Weights of a small transformer language model.
Size: width 384, 3 heads of 128 (1 for keys and values), MLP 1536 GELU, 15.7M parameters.
Architecture: rotary positions, no biases in attention or MLP.
MLP neurons of a small language model. Each row is named by its layer, matrix (up: input weights; down: output weights) and neuron, and shows model dimensions 208-335. Each number is 200 + 30 x the weight over its row's rms, rounded and kept within 0 to 999.
After each neuron's rows, "fires after" lists the tokens most often just before its 100 highest values on Wikipedia text that the model never trained on.

L5.up530,160,196,220,247,158,178,222,178,212,186,213,169,200,237,191,152,222,169,163,153,166,204,221,272,181,164,201,261,182,262,188,202,248,175,212,193,253,186,179,199,212,160,189,171,203,221,186,224,285,179,207,217,200,181,174,166,231,236,180,189,170,206,207,198,196,232,137,204,212,215,231,181,211,161,146,156,160,170,174,219,150,210,222,196,193,202,192,201,160,222,174,182,206,258,213,192,199,231,243,219,198,226,194,203,233,197,165,239,203,193,195,219,210,218,186,168,204,247,198,195,212,190,186,214,233,155,178,246
L5.down530,162,199,187,174,214,204,161,313,158,229,231,212,174,170,197,186,184,138,207,207,183,233,234,167,167,139,266,184,188,198,210,170,225,177,225,177,212,210,184,175,210,181,208,144,204,229,193,249,211,221,185,168,201,272,230,185,209,222,208,187,194,151,205,214,177,228,202,178,284,184,209,203,208,165,187,166,223,199,170,240,213,173,222,241,212,143,201,220,192,159,188,197,219,214,249,269,162,202,219,219,180,201,208,186,225,232,170,194,173,231,267,209,210,137,197,185,223,262,128,167,221,237,208,175,201,164,189,242
fires after: " ", "199", " the", " ("

L3.up1464,178,206,162,233,240,225,147,195,193,227,186,273,248,202,153,153,207,156,132,205,199,192,199,196,246,208,231,209,237,184,162,196,204,210,226,221,196,196,191,226,197,231,205,204,248,270,149,206,172,228,262,205,193,192,201,234,236,248,224,203,195,181,185,270,269,202,183,218,193,133,203,219,251,195,250,155,163,289,188,181,182,220,255,237,221,187,207,180,236,154,188,179,196,183,249,224,255,179,195,190,175,183,205,237,181,182,149,187,234,223,215,223,187,207,187,179,244,215,226,197,217,246,219,203,180,160,184,137
L3.down1464,171,208,203,214,195,252,200,187,174,283,191,191,215,212,229,169,206,163,157,265,198,155,172,159,224,238,216,205,226,196,193,185,182,207,203,207,244,194,194,186,203,193,140,219,217,236,193,169,173,209,219,197,192,179,155,184,210,225,212,246,215,185,197,170,218,148,170,229,180,214,293,219,173,216,144,188,200,186,220,202,191,199,207,208,192,171,192,207,187,245,269,187,226,202,234,170,170,173,187,165,235,202,205,214,193,194,169,213,123,247,158,195,184,216,195,209,250,223,234,208,144,227,237,150,185,167,199,191
fires after: " f", " h", " B", "ol", " y", " sp"

L5.up553,158,266,191,219,204,260,202,207,165,191,149,188,232,216,243,153,170,250,144,191,174,174,206,185,224,185,173,198,193,222,193,217,203,229,176,231,255,173,201,247,213,208,227,165,198,203,249,210,228,204,185,213,193,211,209,252,264,206,170,187,164,151,225,194,243,247,206,207,210,158,240,224,205,171,220,207,255,203,246,189,205,166,192,176,199,146,203,180,183,213,198,192,194,205,191,163,209,160,215,180,242,168,236,206,127,252,172,186,219,228,189,218,201,155,159,227,186,179,228,170,181,155,208,208,162,178,205,198
L5.down553,215,195,260,158,187,227,177,193,190,212,202,209,258,216,189,182,180,166,231,175,213,158,225,187,189,176,199,190,229,186,203,174,170,225,223,190,226,207,233,189,222,184,174,205,173,255,219,182,163,242,175,189,189,201,237,181,225,184,218,186,168,227,196,205,224,210,217,210,154,155,164,245,200,127,177,190,190,206,173,201,224,221,192,155,203,201,182,164,237,163,181,191,202,165,178,282,231,196,238,224,218,236,191,212,266,181,233,176,230,181,232,202,186,206,220,170,201,225,165,182,190,171,218,212,215,150,152,214
fires after: " ", " |", " ("

L5.up1140,203,123,190,187,227,262,184,255,238,145,227,243,263,190,180,197,208,189,212,200,221,144,160,187,186,163,188,245,186,180,191,176,190,228,190,213,179,208,223,205,193,182,190,244,186,195,199,201,204,161,172,236,202,237,242,189,211,185,208,234,175,174,207,189,227,178,129,174,150,176,215,181,233,201,149,179,216,197,173,196,188,227,246,247,223,244,204,172,246,222,256,157,229,221,237,190,204,179,210,147,148,187,184,221,232,160,218,223,198,196,196,222,196,186,169,236,165,178,186,176,181,173,169,163,185,175,210,172
L5.down1140,177,154,162,239,194,214,173,144,189,199,239,204,188,204,184,204,199,173,211,182,200,190,268,127,254,149,217,225,221,163,195,161,203,198,183,193,193,229,187,208,236,226,173,204,138,228,219,217,169,223,169,207,202,176,155,178,246,164,207,186,126,182,221,232,214,160,151,196,240,181,135,175,138,264,190,165,166,178,234,242,217,149,180,244,148,258,210,144,251,218,205,184,149,234,199,132,197,218,200,153,229,229,190,190,228,215,220,226,217,185,180,191,226,239,206,251,201,193,204,234,259,207,210,197,147,201,181,194
fires after: " ", "-", "go", " Gu", "16"

L3.up75,214,212,263,238,164,217,140,230,160,193,189,227,182,192,243,175,174,170,231,197,176,204,182,145,185,226,216,187,255,251,238,185,220,184,176,201,233,196,196,165,196,195,245,197,193,195,177,153,151,203,236,193,178,171,145,223,217,233,224,202,256,187,153,208,189,188,199,208,228,190,236,192,263,209,243,182,239,199,192,154,210,213,205,251,176,261,215,204,192,196,159,204,213,209,234,255,176,206,219,218,147,155,189,207,186,218,214,180,188,209,155,223,185,172,229,146,184,229,170,182,225,179,173,207,177,231,210,253
L3.down75,182,188,222,205,205,160,261,208,193,162,182,193,200,227,222,211,203,217,234,134,226,203,201,189,213,154,198,220,217,185,131,232,234,196,190,189,192,187,168,193,194,212,264,206,189,231,214,157,209,166,231,199,240,136,203,220,174,170,200,225,158,207,224,220,185,246,260,196,179,141,167,224,190,203,169,246,214,205,165,220,147,256,139,240,151,256,187,212,191,204,210,251,218,184,204,176,186,176,243,180,197,193,213,176,211,204,185,163,173,213,194,154,162,227,257,189,228,217,197,212,199,199,235,181,228,217,211,194
fires after: " ", "201", "199", "202", "–", "198"

L5.up787,252,219,197,246,188,185,169,234,173,200,200,223,170,156,220,230,166,178,201,155,181,247,208,195,220,149,239,233,197,181,189,193,256,231,218,223,183,267,206,142,212,211,179,212,216,137,285,220,198,230,214,240,168,193,173,237,247,202,243,194,212,153,214,165,237,156,224,216,212,175,180,214,167,203,201,181,162,177,209,217,176,222,166,146,215,180,161,187,193,213,144,192,204,217,220,177,188,140,153,218,161,218,200,149,165,248,171,222,200,233,222,200,200,192,168,160,126,227,225,213,228,275,242,231,170,233,203,208
L5.down787,197,210,254,257,186,207,126,163,197,231,144,177,178,246,235,207,200,205,189,197,145,167,202,170,152,185,202,249,140,192,254,182,206,220,183,218,171,185,159,198,153,191,237,182,262,186,180,180,174,218,199,180,223,197,186,240,184,259,227,220,166,252,193,189,223,228,201,205,171,166,168,202,189,139,175,209,178,193,174,182,178,215,162,226,178,180,216,136,230,206,168,142,198,179,259,192,203,243,207,186,214,196,171,145,225,180,182,258,239,218,200,166,256,233,195,183,213,210,194,176,189,215,158,201,176,123,243,201
fires after: "–", "-", " L", " U"

L5.up10,219,213,184,212,135,131,189,221,188,237,202,191,144,216,160,197,129,181,188,237,192,212,221,190,207,236,213,164,195,217,138,180,222,143,233,233,180,149,267,214,213,210,157,189,207,128,199,250,222,210,233,228,217,242,178,233,238,177,248,182,184,195,146,166,255,203,177,170,205,188,187,139,177,234,186,168,192,161,237,204,225,185,139,178,158,234,198,202,215,232,217,198,209,167,194,172,263,218,242,222,227,165,236,215,179,180,190,203,225,190,168,214,205,182,186,205,173,227,237,213,207,199,202,196,172,190,200,192
L5.down10,245,179,179,197,215,238,156,214,224,193,186,191,133,198,155,181,200,193,198,177,212,226,273,191,196,194,212,145,203,203,213,156,249,210,194,128,231,235,170,185,167,205,200,214,200,163,205,194,216,198,232,182,188,201,199,217,182,187,177,204,156,148,189,205,225,203,254,149,232,164,207,235,213,151,227,224,220,163,140,233,163,218,198,230,202,189,270,216,173,228,171,205,194,190,151,162,206,180,250,216,203,217,199,169,205,184,176,232,154,217,198,192,191,200,167,226,197,203,222,223,169,192,207,162,203,252,211,217
fires after: " |", " a", " L", " W", "ino"

L3.up1531,197,228,187,173,258,188,197,193,140,182,210,160,231,188,219,227,182,224,215,225,230,185,242,229,157,218,236,208,182,194,173,269,197,230,210,222,168,203,144,239,221,168,220,237,173,225,190,242,193,225,166,214,186,156,193,209,250,209,158,227,204,213,237,221,228,211,241,223,186,178,176,177,176,197,131,251,183,177,156,173,221,155,217,208,176,202,205,207,208,212,176,203,228,196,167,175,167,170,203,174,240,172,223,222,195,247,201,153,190,199,208,239,218,143,190,211,176,154,233,188,180,212,211,208,210,181,152,192
L3.down1531,200,194,227,169,179,193,234,259,155,194,203,225,233,227,201,201,213,177,189,191,162,163,180,239,235,185,198,230,156,211,257,206,237,155,235,204,240,189,188,235,157,212,247,140,206,215,233,176,220,170,204,176,190,191,168,163,193,249,228,150,229,220,210,205,261,205,177,155,170,185,207,190,127,156,161,179,220,232,163,186,201,214,198,202,218,210,128,175,186,202,161,183,196,185,223,207,257,231,176,217,208,138,136,228,206,225,192,267,237,258,229,229,140,198,234,230,207,256,186,225,211,244,181,174,254,211,172,214
fires after: " ", " |", " Man", " Att", " ab"

L5.up1117,190,204,144,206,210,160,166,206,248,253,162,187,187,175,205,195,253,150,188,211,159,197,223,200,186,215,151,161,184,225,210,228,234,239,174,190,191,234,244,200,230,151,175,215,189,180,236,165,283,222,191,194,191,264,187,209,209,200,172,234,236,217,213,221,206,210,184,195,289,151,231,200,228,256,199,232,230,173,205,211,205,186,255,156,190,167,149,175,199,190,179,206,167,193,189,196,186,244,254,198,157,199,217,190,248,198,225,205,213,165,175,196,226,192,164,202,171,154,190,132,177,153,192,201,203,198,201,175
L5.down1117,192,177,232,157,151,203,186,206,240,248,209,177,182,228,192,232,185,169,235,225,179,234,232,203,122,182,212,219,229,182,231,210,209,190,195,174,179,247,221,171,96,222,244,209,202,177,209,207,187,233,210,168,205,206,168,209,220,207,190,174,204,225,138,192,267,210,190,131,193,199,210,224,166,197,239,185,177,190,170,271,167,187,190,155,171,171,177,187,169,195,174,206,200,200,218,211,216,218,189,175,196,153,285,231,207,161,197,158,188,202,218,188,173,217,191,206,218,213,216,239,189,138,202,204,222,239,178,194
fires after: " |", " U", " a", " O", "U"

L5.up427,185,230,150,194,227,166,204,222,211,212,238,188,185,215,215,243,242,206,211,242,226,169,148,197,199,232,241,196,183,246,187,149,180,140,283,194,251,273,221,169,212,169,221,223,252,234,170,239,197,190,194,247,225,198,138,201,172,201,148,235,210,200,212,200,161,239,174,209,158,249,192,220,190,218,198,223,162,164,262,188,234,197,219,234,202,190,207,167,207,241,202,207,202,184,177,176,199,174,202,190,204,265,162,268,218,249,186,164,212,207,148,190,230,220,181,227,194,204,179,221,189,198,224,182,183,148,227,173
L5.down427,202,197,180,271,189,210,176,164,245,216,192,187,191,190,253,229,187,211,251,207,191,218,166,239,210,226,154,169,130,205,210,178,249,177,173,125,223,167,186,200,227,198,152,195,199,159,253,177,221,212,243,189,214,198,229,188,220,191,219,154,190,179,172,204,209,234,172,171,211,182,162,170,242,232,188,194,216,202,209,182,146,246,181,218,188,205,194,164,250,188,214,202,151,170,141,184,147,150,149,198,196,241,218,207,199,186,235,178,179,154,172,143,178,234,138,226,214,249,250,208,157,189,190,226,189,165,217,157
fires after: " ", "\n", "1", " |"

L3.up1381,151,174,194,228,227,230,178,219,180,218,147,237,186,206,241,198,235,187,200,206,251,230,195,145,241,203,167,209,190,176,178,220,210,252,154,240,182,195,220,181,205,158,183,219,207,162,191,157,253,191,215,203,204,197,224,190,207,210,154,264,169,236,197,159,114,149,229,171,156,187,182,222,266,231,192,193,193,219,207,198,195,211,151,166,225,173,195,215,192,191,192,217,194,230,199,201,141,209,235,229,171,171,180,243,231,228,200,198,177,215,214,191,186,213,148,243,225,176,166,193,231,218,168,152,206,211,192,208
L3.down1381,181,191,203,188,183,222,132,147,209,230,219,194,173,170,199,245,178,172,223,185,169,215,205,241,163,151,154,241,147,226,225,219,205,234,164,188,173,180,173,196,151,156,211,243,151,212,239,162,208,140,158,226,183,151,187,209,218,209,133,163,162,186,166,191,156,223,185,208,174,181,187,183,144,214,147,211,185,208,214,201,143,249,225,203,227,207,225,195,181,196,205,218,233,238,163,192,173,168,177,180,176,206,264,132,224,212,230,241,223,198,241,216,192,180,241,205,223,244,191,197,216,209,166,195,166,178,184,239
fires after: " at", " At", " U", "At"

L3.up955,207,175,213,259,183,236,201,180,201,223,206,212,209,170,195,240,173,179,167,194,208,213,209,201,185,188,212,175,163,196,236,214,219,224,170,203,155,208,203,210,196,165,220,157,197,159,181,153,235,199,130,153,177,201,164,183,132,232,225,225,243,149,177,295,228,242,200,194,203,178,195,151,233,262,217,190,208,198,256,206,216,218,255,177,179,225,204,212,136,191,191,228,188,197,201,222,206,172,216,221,211,190,183,214,206,205,207,201,215,247,236,191,177,174,240,214,174,222,228,228,186,257,200,217,177,239,177,202
L3.down955,194,192,206,226,217,193,219,219,252,250,193,215,236,195,194,134,245,201,156,240,118,209,212,229,199,220,193,175,198,185,244,169,224,236,155,175,235,205,211,212,194,217,217,255,218,155,174,220,172,231,193,196,246,243,234,187,176,158,213,170,191,198,157,194,181,210,197,262,184,180,210,211,164,202,179,156,195,214,194,268,157,158,176,238,130,163,223,197,182,178,278,184,211,166,218,234,201,188,248,149,124,228,205,198,253,189,213,204,200,182,260,258,204,264,174,217,170,200,211,207,161,138,179,207,174,130,195,210
fires after: " ", " B", " b", "'"

L5.up766,203,193,214,218,200,158,214,230,210,189,244,179,174,162,212,220,177,204,199,173,200,224,151,207,188,211,250,212,219,202,175,158,213,216,212,159,194,226,215,153,226,230,162,186,196,270,196,212,240,196,222,198,150,155,223,246,199,216,209,191,253,196,249,211,214,216,214,228,248,165,168,175,217,193,274,225,183,176,237,179,229,178,215,191,164,164,205,139,211,228,217,212,178,221,222,183,143,178,247,192,179,249,128,194,192,202,197,186,188,189,144,229,205,211,186,160,177,232,177,206,210,256,301,196,207,174,167,229
L5.down766,224,220,188,198,158,199,249,196,202,178,151,213,178,241,222,180,215,214,154,232,129,248,231,199,170,198,274,179,211,235,171,199,197,179,180,161,174,207,232,203,227,253,229,165,193,230,205,210,172,201,253,226,173,167,172,223,203,219,204,239,160,168,206,182,178,234,172,192,178,178,210,251,223,272,192,166,155,190,185,221,174,187,150,221,158,147,190,127,212,215,193,218,208,167,175,201,185,157,233,197,194,238,193,208,228,196,187,201,197,200,179,222,170,232,238,246,185,211,224,147,180,184,194,258,165,189,184,215
fires after: " ", "\n"

L3.up76,203,173,202,271,169,238,158,174,247,167,153,179,225,186,196,191,169,181,202,192,199,196,215,163,244,219,230,280,183,206,186,199,163,193,178,182,193,261,221,186,228,180,174,145,211,185,251,215,202,206,187,192,204,151,223,218,198,200,266,256,228,139,192,133,217,178,229,208,191,161,213,194,235,183,191,193,225,179,199,188,222,154,194,167,242,194,176,213,214,198,102,168,198,198,176,188,201,196,231,277,184,189,182,195,159,157,170,213,219,242,116,223,211,277,220,181,158,225,229,174,246,202,231,256,182,246,215,165
L3.down76,244,235,237,174,203,168,203,202,196,244,222,195,202,230,206,183,181,208,197,233,174,196,246,216,192,216,243,142,207,224,194,176,221,196,191,201,227,183,214,189,204,204,211,191,229,199,214,189,191,223,217,243,237,228,195,178,229,189,184,178,182,223,202,200,241,267,255,206,177,158,211,198,199,134,164,254,187,221,151,246,202,221,166,227,209,204,264,244,211,214,222,213,202,246,240,173,209,208,174,223,215,173,191,211,189,210,198,184,229,157,195,196,182,192,137,239,244,131,175,247,232,195,175,211,181,157,220,264
fires after: " in", "In", " In", " his", " the", " "

L5.up64,227,196,264,219,178,198,189,228,268,219,151,176,211,190,196,173,247,271,195,186,167,263,158,230,165,204,212,188,219,134,249,186,225,203,187,257,236,221,189,236,216,198,154,157,217,219,232,205,200,204,202,191,209,209,233,208,212,176,224,229,178,175,238,212,203,205,205,176,187,203,245,150,266,246,212,233,187,188,114,228,171,177,200,203,175,234,231,176,157,195,193,242,178,254,237,235,189,230,194,145,226,216,180,161,200,185,216,202,198,222,191,200,179,184,206,222,205,182,200,192,185,157,177,208,159,237,181,166
L5.down64,214,197,223,204,222,139,201,239,223,191,252,175,228,204,149,238,139,228,201,183,180,292,155,164,245,220,258,225,169,249,227,172,210,209,168,204,255,195,226,268,188,179,205,198,187,188,149,174,164,189,175,208,133,124,174,226,215,236,162,180,227,252,244,216,214,220,204,194,214,215,182,151,248,228,209,266,252,214,153,169,212,197,174,263,267,194,175,151,196,180,222,211,213,212,189,214,226,235,181,215,191,162,231,253,197,255,213,214,166,176,273,226,177,230,151,276,206,154,247,174,171,187,187,233,171,226,284,250
fires after: " ", "–", " until", "-", " in", "202"

L5.up1423,210,222,186,201,187,162,155,208,109,172,187,176,180,193,155,226,193,162,208,239,184,223,216,164,216,183,181,191,201,210,275,176,225,155,137,249,197,220,225,201,179,200,219,237,196,252,169,168,261,198,211,196,227,207,175,165,197,220,196,232,192,240,169,216,129,168,248,221,221,202,215,222,198,227,190,229,181,211,202,202,207,205,211,227,196,185,214,225,157,168,179,160,225,181,176,178,223,167,225,166,214,217,213,219,194,192,185,199,227,224,135,203,203,215,180,231,215,202,199,206,160,173,239,222,225,241,191,186
L5.down1423,199,186,155,195,171,200,198,150,191,176,196,228,241,217,216,212,204,196,198,224,180,196,201,217,173,190,206,155,247,204,194,203,145,191,165,180,194,205,190,230,199,223,200,264,195,239,212,184,188,243,203,140,205,244,221,191,204,208,152,194,231,184,162,199,212,186,194,148,180,241,213,147,194,218,209,227,189,187,185,199,235,228,230,198,235,202,219,191,225,292,237,258,170,209,137,248,172,149,229,212,174,189,212,187,156,172,231,174,216,227,241,185,187,192,253,196,216,197,136,223,253,155,199,210,181,226,235,160
fires after: " in", "|", " at", " to", " At"

L5.up573,215,216,182,211,184,201,208,204,205,165,193,257,250,200,235,217,165,245,119,175,185,228,119,195,174,282,185,211,211,188,178,196,185,205,230,265,199,172,172,231,217,273,223,216,188,216,232,211,213,184,188,207,235,146,195,211,220,170,183,158,240,190,214,216,174,221,207,177,167,192,181,176,202,267,187,229,232,197,242,159,184,193,192,258,253,148,165,170,172,239,216,199,185,187,217,212,134,197,192,181,259,179,162,205,209,208,192,217,183,214,170,177,186,125,266,210,226,173,245,179,237,245,217,199,215,163,207,215
L5.down573,212,225,244,195,164,174,255,135,199,195,194,216,216,179,230,188,178,199,204,198,129,193,162,218,214,202,170,204,199,185,165,242,201,211,180,194,216,172,170,167,227,196,230,247,186,160,161,160,197,193,189,224,202,184,192,199,267,189,139,194,226,177,245,181,197,218,185,257,210,193,205,221,236,210,203,156,186,187,147,214,223,226,225,148,184,165,201,139,217,195,217,191,217,164,242,205,219,213,213,266,186,209,200,140,202,218,220,124,192,215,143,255,186,202,196,174,181,220,211,230,137,214,165,174,189,260,246,214
fires after: " ", " ("

L5.up415,136,176,183,230,222,165,199,196,271,204,180,234,218,243,234,201,159,184,172,191,205,224,217,171,213,231,206,222,176,222,200,222,200,195,193,184,277,198,132,249,194,186,209,170,209,199,220,198,205,183,199,198,231,153,172,232,223,183,200,194,184,170,203,235,209,228,136,256,208,161,183,245,234,186,221,245,231,157,206,195,240,149,227,174,179,200,229,222,202,231,135,177,160,232,200,163,215,260,212,225,180,192,193,201,203,210,192,180,174,194,225,208,187,237,197,243,239,208,239,168,153,282,204,239,205,142,226,185
L5.down415,232,193,223,237,152,233,214,206,219,168,274,199,212,166,239,173,245,213,187,213,221,224,237,163,199,190,209,220,191,189,215,195,198,218,190,136,225,180,157,240,197,264,191,247,183,203,243,194,270,201,237,185,167,234,164,184,175,193,248,191,172,184,197,176,136,225,227,200,224,174,159,221,259,194,226,183,236,171,227,225,166,212,257,204,159,236,200,229,183,237,179,203,169,209,238,234,206,281,172,153,248,216,184,186,172,177,218,229,220,229,220,235,210,182,215,188,222,232,111,204,231,233,200,153,199,186,185,198
fires after: " ", " (", " \"", "-"

L5.up1487,189,181,218,195,255,229,159,142,213,216,165,180,183,199,163,187,191,209,184,226,216,239,189,188,190,201,179,162,194,222,194,171,181,266,207,155,167,190,199,184,209,183,211,222,214,203,147,192,237,169,221,178,178,157,202,210,212,245,213,256,214,176,224,114,230,152,231,182,161,188,218,187,227,219,208,183,263,149,228,223,222,220,221,196,167,180,203,201,208,209,182,184,196,211,213,205,196,222,194,195,219,149,232,234,206,243,180,194,197,177,162,176,234,198,160,202,179,201,208,183,226,237,143,236,141,197,248,160
L5.down1487,203,205,136,198,202,190,265,227,184,183,197,179,297,199,218,168,154,226,178,177,153,192,266,185,204,194,219,196,216,192,176,192,213,176,206,200,254,215,193,173,207,219,190,227,236,219,173,192,166,180,196,236,212,179,252,207,214,218,196,226,142,187,178,240,190,165,172,226,122,168,188,171,172,192,217,213,174,236,172,202,220,148,220,206,212,216,194,230,152,236,188,192,175,243,185,235,212,168,205,185,205,184,219,165,177,196,225,202,180,196,229,160,211,182,212,246,144,181,205,221,199,168,199,243,223,182,171,224
fires after: " ", " of", " the"

L3.up662,236,204,165,195,240,217,154,161,239,220,179,148,154,238,224,181,196,247,196,250,202,209,202,233,211,229,191,223,226,185,228,209,179,223,259,148,218,219,223,227,203,254,172,187,237,226,220,210,219,195,241,234,173,197,204,202,175,190,191,227,180,204,189,214,175,232,173,191,149,229,223,167,216,173,202,187,134,195,223,253,197,204,189,156,192,188,224,127,179,221,166,180,220,157,157,147,177,260,181,181,211,193,212,220,216,169,118,205,195,184,165,203,218,152,171,237,165,225,251,177,240,165,211,169,217,192,200,241
L3.down662,154,174,164,166,247,174,196,186,207,172,177,147,196,212,222,185,187,209,208,201,221,189,212,198,235,170,194,271,230,117,180,213,209,208,255,164,151,172,194,194,154,276,222,169,175,197,207,173,201,200,168,243,286,191,209,220,229,151,207,174,175,226,142,165,157,226,225,178,206,179,199,245,223,207,212,206,198,195,175,193,174,185,229,187,211,224,179,177,185,260,174,177,202,245,171,220,139,175,228,179,169,200,182,200,148,219,266,229,281,214,220,155,202,165,193,208,228,194,167,186,213,220,227,175,147,187,162,181
fires after: " |", ".", "-", " Ro", "^{", " "

L3.up861,199,155,196,262,224,173,176,222,244,205,226,213,229,187,160,249,282,235,202,231,238,186,221,235,230,229,213,213,239,177,170,265,139,198,217,175,218,213,183,227,201,146,215,193,202,225,228,189,172,157,226,213,201,207,162,188,196,225,188,201,200,152,225,226,195,143,189,200,206,184,213,198,155,240,191,155,177,201,204,224,255,135,212,220,183,171,172,163,250,224,154,206,227,228,218,178,174,168,219,205,190,128,213,218,204,214,216,201,193,200,174,213,217,163,160,211,200,230,200,204,127,199,247,204,207,199,169,226
L3.down861,230,160,239,175,187,219,212,191,169,210,175,179,152,245,177,197,201,145,155,202,205,211,228,202,244,215,216,181,205,233,244,164,228,195,173,202,270,202,179,188,176,222,230,275,197,174,196,191,246,245,225,174,257,180,220,182,162,221,173,217,216,226,231,228,231,241,159,227,178,221,228,204,211,173,212,166,166,222,208,214,148,184,174,200,241,219,173,168,91,210,200,198,155,216,210,256,166,185,235,186,163,204,184,192,177,205,164,206,197,221,163,215,199,191,210,214,241,224,204,207,208,148,203,192,234,142,164,222
fires after: "h", " h", " ch", " b", " B", "m"

L3.up300,176,211,150,159,191,190,180,182,143,205,177,185,212,166,214,162,159,191,203,221,117,197,227,211,231,211,168,215,249,197,229,216,162,182,249,192,248,205,179,222,211,218,213,271,180,192,199,232,231,202,154,205,202,203,193,211,231,205,183,138,228,245,183,206,157,175,228,170,186,169,201,246,184,207,202,180,172,208,195,204,182,167,237,193,162,190,203,166,178,178,200,211,232,243,215,167,207,146,150,162,175,222,192,181,174,217,231,207,145,209,192,165,239,206,181,219,239,188,180,193,179,234,222,200,174,233,210,218
L3.down300,266,250,167,184,222,170,231,175,251,217,200,233,186,256,192,215,261,193,226,142,197,261,153,161,199,234,227,177,158,183,230,188,257,212,203,180,184,169,191,165,181,180,217,204,242,176,189,174,214,207,222,205,215,176,239,158,191,205,215,208,211,194,214,124,221,222,169,234,190,226,206,192,162,210,201,193,214,197,195,212,192,221,196,204,188,197,154,166,176,232,198,238,205,211,237,285,248,258,232,172,218,161,168,180,181,204,240,212,272,174,198,178,162,204,208,180,246,224,204,162,223,172,193,168,170,203,167,185
fires after: " |", " ", "3", "4", "5"

L5.up1068,211,222,172,212,171,149,236,264,199,161,197,177,214,180,165,265,219,192,227,199,200,181,220,149,219,188,184,250,194,201,231,178,214,201,227,212,178,235,185,164,207,139,175,195,159,253,247,238,214,144,197,178,183,207,186,213,184,201,151,210,180,196,158,181,182,240,185,132,248,183,146,213,234,222,230,144,218,204,205,170,181,184,234,177,154,224,197,228,177,177,153,163,190,199,198,188,155,189,171,242,206,216,263,228,173,185,117,201,107,204,235,160,196,206,185,146,155,151,239,167,228,216,234,218,194,204,258,126
L5.down1068,182,206,204,192,177,184,253,221,238,206,155,147,193,198,171,221,206,232,229,274,228,182,159,168,211,258,257,154,163,198,245,206,201,209,209,228,228,212,141,153,197,189,151,224,205,192,211,195,198,213,168,229,204,207,175,185,191,193,179,170,204,144,181,199,223,196,218,173,162,263,201,249,212,158,184,217,142,212,199,183,232,193,148,231,179,205,210,167,244,163,237,188,170,181,196,207,201,245,204,190,223,217,224,256,177,171,181,208,185,135,200,195,146,218,234,226,225,197,237,214,231,205,199,180,218,193,224,230
fires after: " ", " for", " the"

L5.up116,190,145,179,178,219,177,204,242,229,233,214,170,228,193,192,208,178,230,195,219,205,162,167,198,215,196,200,177,220,178,183,262,205,191,165,198,174,171,180,186,220,187,222,207,163,224,154,185,204,197,175,131,231,219,248,223,241,183,162,194,240,171,143,164,176,182,154,259,193,181,186,208,183,207,185,182,168,197,213,120,232,236,226,180,213,251,196,217,233,166,219,214,205,224,177,199,182,199,152,210,206,108,244,196,148,188,186,238,195,174,138,217,198,163,176,227,184,186,182,233,214,228,197,242,196,164,197,232
L5.down116,225,239,199,157,188,222,209,214,203,232,172,201,196,179,140,187,246,227,188,202,145,171,206,239,214,215,205,208,201,222,234,205,213,188,249,202,249,207,203,188,250,208,206,203,226,200,185,209,204,190,223,219,215,193,126,210,236,178,194,173,204,206,238,174,269,261,218,141,207,215,223,186,212,160,235,204,278,201,227,228,214,180,218,200,187,223,199,180,155,177,209,156,193,146,176,211,229,198,181,200,198,203,198,203,244,232,239,197,243,236,177,194,186,216,205,166,171,189,155,171,189,176,227,154,168,200,282,156
fires after: " |", " ", "ounc"

L3.up114,176,255,168,248,181,250,228,207,260,189,174,191,181,173,255,223,226,218,211,220,221,185,236,212,236,184,190,218,180,242,194,243,185,167,171,190,207,207,208,176,170,201,214,269,238,227,257,225,236,225,249,162,157,183,168,222,186,240,211,158,226,204,212,250,231,173,276,227,170,189,172,179,146,157,219,141,189,208,182,233,206,163,212,201,244,197,201,140,246,238,215,195,164,231,242,182,186,190,208,178,223,186,223,227,172,178,215,212,215,147,193,199,221,119,146,196,181,199,192,181,248,184,241,230,144,253,263,149
L3.down114,168,155,212,165,172,190,226,151,181,210,238,202,177,187,192,212,222,194,196,221,189,257,200,225,223,231,236,203,204,195,217,228,251,176,199,153,216,231,235,205,205,229,188,220,178,163,157,178,207,227,183,200,212,176,203,195,222,162,137,150,181,189,219,218,160,195,178,244,234,200,175,185,149,246,278,247,255,205,132,206,214,192,196,206,216,180,253,189,197,215,230,197,169,226,202,158,200,220,166,191,190,186,165,201,185,215,208,196,137,208,216,232,209,220,226,223,222,206,195,170,226,221,186,165,215,199,181,238
fires after: "-", " in", " located", " at", ":", " "